Weights of a small transformer language model.
Size: width 256, MLP 1024 tanh GELU, vocabulary 4753, 8.42M parameters.
Architecture: LayerNorm before each block, learned and rotary positions, biases, tied embeddings.
MLP neurons of a small language model. Each row is named by its layer, matrix (up: input weights; down: output weights) and neuron, and shows model dimensions 16-143. Each number is 500 + 25 x the weight over its row's rms, rounded and kept within 0 to 999. Numbers have three digits each.
Before each neuron's rows, "fires on" lists the tokens most often at its 100 highest values on Wikipedia text that the model never trained on.

fires on: " N", " \"", " F", " T", " Ar"
L6.up932:462549451507497448505562542512474495481484473499510521507524496474510480506499467492474516486524483502498493537554494522514494513473485549480495512496483546492530470521492494487526501504511507430500492484532492500514489465490478525479457507538480549499515472452439516514535554464518495487480472492524471535463457508531474471523487475506519462520495486456461448540438536520502506498504
L6.down932:492530509515511562525565511523486485492502473468501486518477505488468469529511503510486493513535474507505513558535478461522471506485519516519541491439478475496491494527455535482505540482545492505469493504485449469465494501508522512484488514473500516517509522492493494489468506490507516534516530518450462538542475509495468494493522504503501508526494527505491507507505509466510546473477

fires on: "ry", "y", "ri", "om", "on", " Fred"
L2.up534:511506479539499486520509477525507509499507485488480514466482481532511471485496474526478532519445483551505543488509470545464479479516523470518504506484510512473505522502495516523549473488505487527486512512499540552512542499517492515481446575502448511514530505511478545464501468470462500495521486481517508533450475499511535490546485521499481465487494444479474477483523524463506482491479
L2.down534:486527487439495530519516465515540530484481496514518492484471527518447537503539528464523485455524506504521471533532490521486518478431507517522498498468510512498507466515472519555498467520516430515501456558478536478475507499540461510473514510523503523528488510523506464530498493466522479520501498505505527512531518486498490521478530518498511503475486510503496517486449461479509502495476

fires on: " the", " his", " for", " to", " His", " has"
L6.up283:514517506482478454473518517510509476497503498516535473502521518476494544514491476487461513546485552537511500529524448507481515469451470494487506501507482478494457485498491467489444534526460539512495505457474494503500447506471498513478476500459479507512516506490460553532498520531531488468535544489508539496477498480444454481513512476510500524538512546485472435503529494513526447539483
L6.down283:482454508511513514505491540505650506492475474524520494505500446500495504504464497495519492499488489501470479488467521475475468478519494480490491498429511523478483524466497543561459488512502501510487510503494512478494494486479481509516512500488504472522502514494486456500516518511535514446475501516496531519512518518515522467489477483498486460511493447501526503515512523480504509515480

fires on: " |", "|", ":", " by", "ist"
L6.up539:453518499476499463492481475517542549506474524534499504532503512479444536520517494503483479484453514525499491488506468492466465500499492477517462451519507476478512430545524463502482527523524532491504510501489511517474504469518478473512485515568509505492489503468484494493493511447530484478509446482487479481513490469488504506520472512511504502518526548510479511502526482513549470513523
L6.down539:510509479504466472496493517506574519487511459482499476496501520523526474500486499498513502530535510505471476501490498490541468504504485520506523504518481494496513549500444479512489505528461504508490511477520528478531487441530483488500539522528497474481454478446524484486513492541474546497482488491515421495536554444478493474513542491503496499512511517470505461474499531489500503489521

fires on: "h", "o", "-", "cept", "a", "ear"
L2.up460:491472470483516543497516482536528478459500546478488498478506498468509514489531478471520516445503490495537504461499515512474522475511516560476450542477479516521507510506548489466539483476469510528512458507513513467523529509522520515472470482491460531515465459508515471493515439485515499500499500513484494495508502444509528447523520477514555521488497510487496538507494503490481515533536
L2.down460:524547483539476498524528526491477500511529506512490523495513506469490555521470503517509487467518488534518490514518492472554515435462486463494502429476518487509531541511458494498519502498501508475504517499477480479499483482484497460506491543515512452483500514485523485503496532516514464479489520493481464507482492517533502503457481482530540450484506514521545463441527502505528457525533

fires on: "on", " of", "i", "ator", "an", "ad"
L2.up826:468483505552474538512499546481512489539459519483464509507516485493489523485512497488512512475510501521518544442511451515466479502528437526497498522503503504527523520508514474476464507459467513518525488529498487480498498520486477521474519510528546522486505523525501488478507497496507525481532524491460449531518474454485529491502520453524501522490408531534508540503478489505483500533516
L2.down826:492470483523543470494464493472507546466504559488483487483457494486481487487461477476512481505510502490507503476535526473467536486500464495475515512491477521467548496494501516490477510556530522503489473523519517516526514477507533506539536460487466517519505482487497506498522494516475516468531527505510545461498520503502511492475528493532523502485509489479456493478516543486535479489505

fires on: " M", "i"
L6.up266:525523486465457485503460496495545510484520535494479486500538498508514526514499496519472509532528461474512480490468508457504538542470495480536471526540468487504528531507512527500494469501494482471482507497480557479461510494490509498492458530491529504452441559528465489482502478515523450531473491492498465515534457518472528537453512482513511487522500515452523525534521518516498470503526
L6.down266:461499496506474513501460509538451460521486529489487491521502526493499496478501524529516480490463470513556509500494515508509496518468524474525524506502495435470491528535444493515519471483495505500496519528535451569538478545492497540524468501487529487533502483507511502482468518491543530481498496478517507484473484485546491493502529456475455538529507479552514483528509486498493513479522

fires on: "2", "0", " ", "\n", " On", "5"
L6.up368:512498524473497483485531511490499479465455458475512548539527462514500512491541471476523510515489480504474497500499488486502543482506505525484491496539498527464479505489469475504502523506511544505532548489497485509511488494497507532521456509507525483496553498514508491454510475497469547504466502509492490468554496528433456490499528503481454500478507520535484522502506476484503486490509
L6.down368:521512500504486517553512505492483490487550464474484474484466497474519504479482492494530527479506462520559499505511476502521516530498519484569489475471491507474473541498543495534540531488497495507510504523493514500503532487486519523501521481457524476480492484516478478483520480486487525465493503494487497515531484569534528499499503489510481494455541512507522546473543525445482498509495

fires on: " ", "ou", "2", "i", " Mil"
L2.up665:495474459504488490471507518468503510547501469507483555494486478503483496504507471498499464486563498474500516522468525520436508452478484547529493488516507498497512508480507437498515529491502519471468528515445536503517530541531465494522494439463514483477528518526494474479472509485490540474480508495535517466475516477450461506465500518479513493483447463523492475483475520490550486561502
L2.down665:544475510495524499544496528464484522491464498481488505502507534467500455468491467484497529510464508524520486509490470522527507508487491505504488458502520480484473516498463515494512482504543526500475515493486522461538499442524536484525547513481493528527473514494479536494516499492521484483487551475505467548534512454512478453472549510517491513489550504495446524454532499518461481469502

fires on: "ad", "oy", "ic", "ip", "inn", "."
L2.up844:487499547523439497485515509510540529479508524508482513512507501514510473559485507520476513497510489488521509480474510533474526531534491480548515453503460529523502435512485465520475450491517481501500492508523532493443494531509512485537537459528507554512507498517508509504512423493464513472519469536496502505462487547541554490491467520535519466486485471471522520504538459485519510491482
L2.down844:485516491481471529500493508529533489491515488508495524487538458461495521485481515510513504524520471515512519458497504495505455468520491489491477466509455519480479497491511540518506548523519504490464508532521501510532487495493495469487540478493558491529503565519514494489480517511500464524503496506515514491494516489491481493481521532473491541471499470548520517491452446493499523555495

fires on: ":", ",", " and", " of"
L6.up96:475538469507486514496491484439517516490477509510501490522504477499531491522503513466500493500507467531489523493548523490486468477472537502485503483460512506472504508536515483515493496523474530511514493466478536563515456570438501508479503474493537496493438485473486505473517504468498504509501477483511504478481498524526497514467541489498491524561470486515520457502480494547507547527530
L6.down96:508522512493474505519504510501566458497488492513453528537478460517504529520493509461468467514471509495552489442528480506536536517530486529479540516515500471495507571488475524484445445477527480506502530517529463498501491523493501479526460506490512467515536533538459505514504500508482535503463487514451486486503522546462514497461499477490490506466539443502507490483506545492512464470516

fires on: "-", "i", " son"
L6.up763:546525473493464490497484483485545514564551558508512476467515466496523522481537472490488526492514524489518475475492510500485522504461511485459498514494535516500531507517530490524455501500495449523473491478455551512469516511498497510480477496478495510520499547502522552478490483450533481502477513466573489489543477512438519529495505515482482466454471501505510481529507500507498524463469
L6.down763:508470550530507508460536493493479490486471480480529533523488479521496440521522517493507505496452465539492495505491502534513489501538487495524477459504468464494512539506513506495525464499501507506496531500508482504499535498502527491510473513518523498471519510494462452525527512536486501463502482486453477519508494464541495478485543473488515493539469486514482525483511520525492468554526

fires on: " and", " the", " to", ",", " but"
L6.up66:518517477536440448482511512475517517517478478545465508518482501546490515511511504507465483478506558499513483495451513510483473485506539486495500492494465503496487480515527479461469508524490550497477498499499507583530464486492511491481485491511520519486491483489481513528503512484477526498526507501493499485493496510509484491527498500521474464526494513491528509456450499494490447490534
L6.down66:468491516455515524473487515456627478530489513497487511523519511504488506501484522476515522556494488484525466480504472507502509482518472507510497550473519503465507534489486530533472479461524504509511522495514493437446512479498450526531501473500469500548486502491537507497523515522506502502523479504513520498499517446497497532487468480476505493480500504537480501494508498476493554507447

fires on: " by", " time", ":", "or", "us"
L2.up577:472478519533531474554522464548515457547479498475520508493498508485459509472516468491518436502495498473506509495519524476482526488515530543478500462537494545517513456519527480496505525481513482511484506472481497463456501472540536451483529485508455473469477543521512481523513509475509494452536470522482496499528512512477508518481506505503488519511515487514492506510502467506479493484506
L2.down577:520461490462555512547507488519484474470517509537453519491553499528541514477470505512536488479539504521486485474526538481506505504537494499484478507472503523497525517532495509506469494537477493519482598527525478509488490497523486511501438502506504513519494468479467483486535466513475505509457489495520494513466528476515488516510510496508517498524491520486514477496531500518529484522484

fires on: " ", " |", "1"
L2.up441:486501517509506519512545502484537480525515502489506478516544499491480535473506478507467530479540487518462455458481453498499502512488475493465465503525478473480491521515483496484467511497509485476480489501468504520490485582529477480499501491488515483535490492525512561497445475518517565522487493468472469492554492494526484495550516508532523507506483459507505531493483500496501466519527
L2.down441:490523537461543520514499483484506497495445485512489536498463471525518471493495482508515546478516479472496497519458528479467495523514502483492496518485531493463512492489517501467515502493492498502488476466542473505516486496469531554503516497441467460479491463451499485480498484517495501494469534501511545517530509505454529508414517488462535524516531491523508568509468507542505470521500

fires on: " |", "."
L2.up904:520479546518495515493501498482478449542538476536460491487515490476513505517496519525441495442539516507519440498464516457497495525502556502483474479462502471459507470511473520569483498516556499474469531508509479530475495484498495551503501505511496501512524455490467547499452481539525515464488463478502495498476492535515521504478499486506499540488468483495505550482497531520487481513492
L2.down904:539526481456485530471480498516492526516466502546442475542474488518459544512515471513521525466519476499499508504500527502495531480514490497522472510494512509455473488507520535506526480512555476457473469492503500507512501475474502553475499535486474480548492504463489532491465466516509498523493499497520515467484490516466461491468489489500482462477484500518508508521493486494533486556482

fires on: ",", ".", " "
L6.up777:494512535502531513520469465451490512469475508475467543551480465509464455498514494474500497505451490544500517498487540533481486483496532468485503509522472516564514525500475470498529516485531482503525455473521468494458513526452509444498490519484534508517509468457483516503473482499454503524537485529480497497502505496503496518542500479533503493508508503512521496545524482474542505526542
L6.down777:521544504484504509490457465475600540465471560506457520495485499519499479468497450494500498533479435522533529493502505498473526497497510468485556474495489524509513535525496498509543524461509520488494491530491495506504478518535471512487474473488485483523481512497544491490523528481479520513478488519462483505501505519513514465550472528506484484462560519489495483513515503504517527491546

fires on: ",", " of"
L6.up10:522453548557504507510529502494479475466478495489479544476520472489485449483495504500483553545489500544512506511498501497516549504502486489476502485538503499522518473500522508522512518503484479524473478476496465518500485510455493535495506485520477480505463487458569449499513470492472517514513500473469529507503529488454518504534490509487497514485468527526535558505486500518490484560464
L6.down10:529516477461505534556508506473504536456461481486516489532510484552514493523459484473498454509500471502489530522531540510467485483495538512471530502473508538515503506509470528504476513523497545500513528532463527493513491481520508517533433536486495514511522504534525518505529523493459496523472522540480509512511507512500506511484510451542546479478526484492445472546506538478514485508548

fires on: "i", "\n", "ad", "ip", "-"
L2.up396:464480508517463528480454472500497505547475470487524473496514510521502494539501520491498516562505530497533440467481479498500543499493479527499482466476506537485524484502472439458499470524544532494476470500538552487517495509476501518521494488498509525503520517484515532465481484483509496500536536498543498449486470516501470486510520506528479475498458524533467485512483511485512485490435
L2.down396:526504491450487502492505508499517430471513541504483527461522470501465512488470495497479517475501545487500570508513523505496490470454509537481502491516509523514475506469568537580496543480490519510491529479522511509487534533461467473473495502515491466509495497468471527495487476506500454550472468444476502509512504474513511512505507476466519515511541465481527498505513500512492482516541

fires on: " T", " M", " S", " N", "F", " B"
L6.up520:453527493510480534480479536495503501519508519498508466495551443495505505488470472487521478477487542476497480491505505505520506509482502548464520491498451499524477498497512493468530522467471501508479481492499475575521468484516533509497505514512468523513505506480488558512525483522478492517506421467486479490505532545472515498506507505503515514519486493435515461479416508518471514484538
L6.down520:473477553470508526528537484460456494533486492489525518491518489535512564526515506521499509520526437484506515510509503531515490501532498505544506490466486501493487487505517500468575524489477532501499485501498500469545488497510524518488529539503491490447491515492513503519448468494510510519468512551506389516502485462489493466543471443504500469481480488487489497505483457510541501520540

fires on: " as", " of", "able", " and", "ol"
L2.up188:511538506508499495526523481492499468525492517488519507507482500515496484535493544461502473512535537516465530505509463480480511493499514446472518539554504516497466470511468497497474488510456499486516529502515522511456506507461487478485497510491459532467470474505480506500523479472486433515480508530531516489494504487463497495483489505463476450470498489511522542486487497523529533512478
L2.down188:547510483501513508493472470508549490450488505547493497490552498535514460511487495469477510461481463462555493461480522510485509520502511535465487492421491494487494493491498467505496502505453511487488502496516497520535520492530509504543493511478515509529525500509455512560523478505466493506461517501513501503496484537517503479472517525487554509441514468462499503512516493465484480494496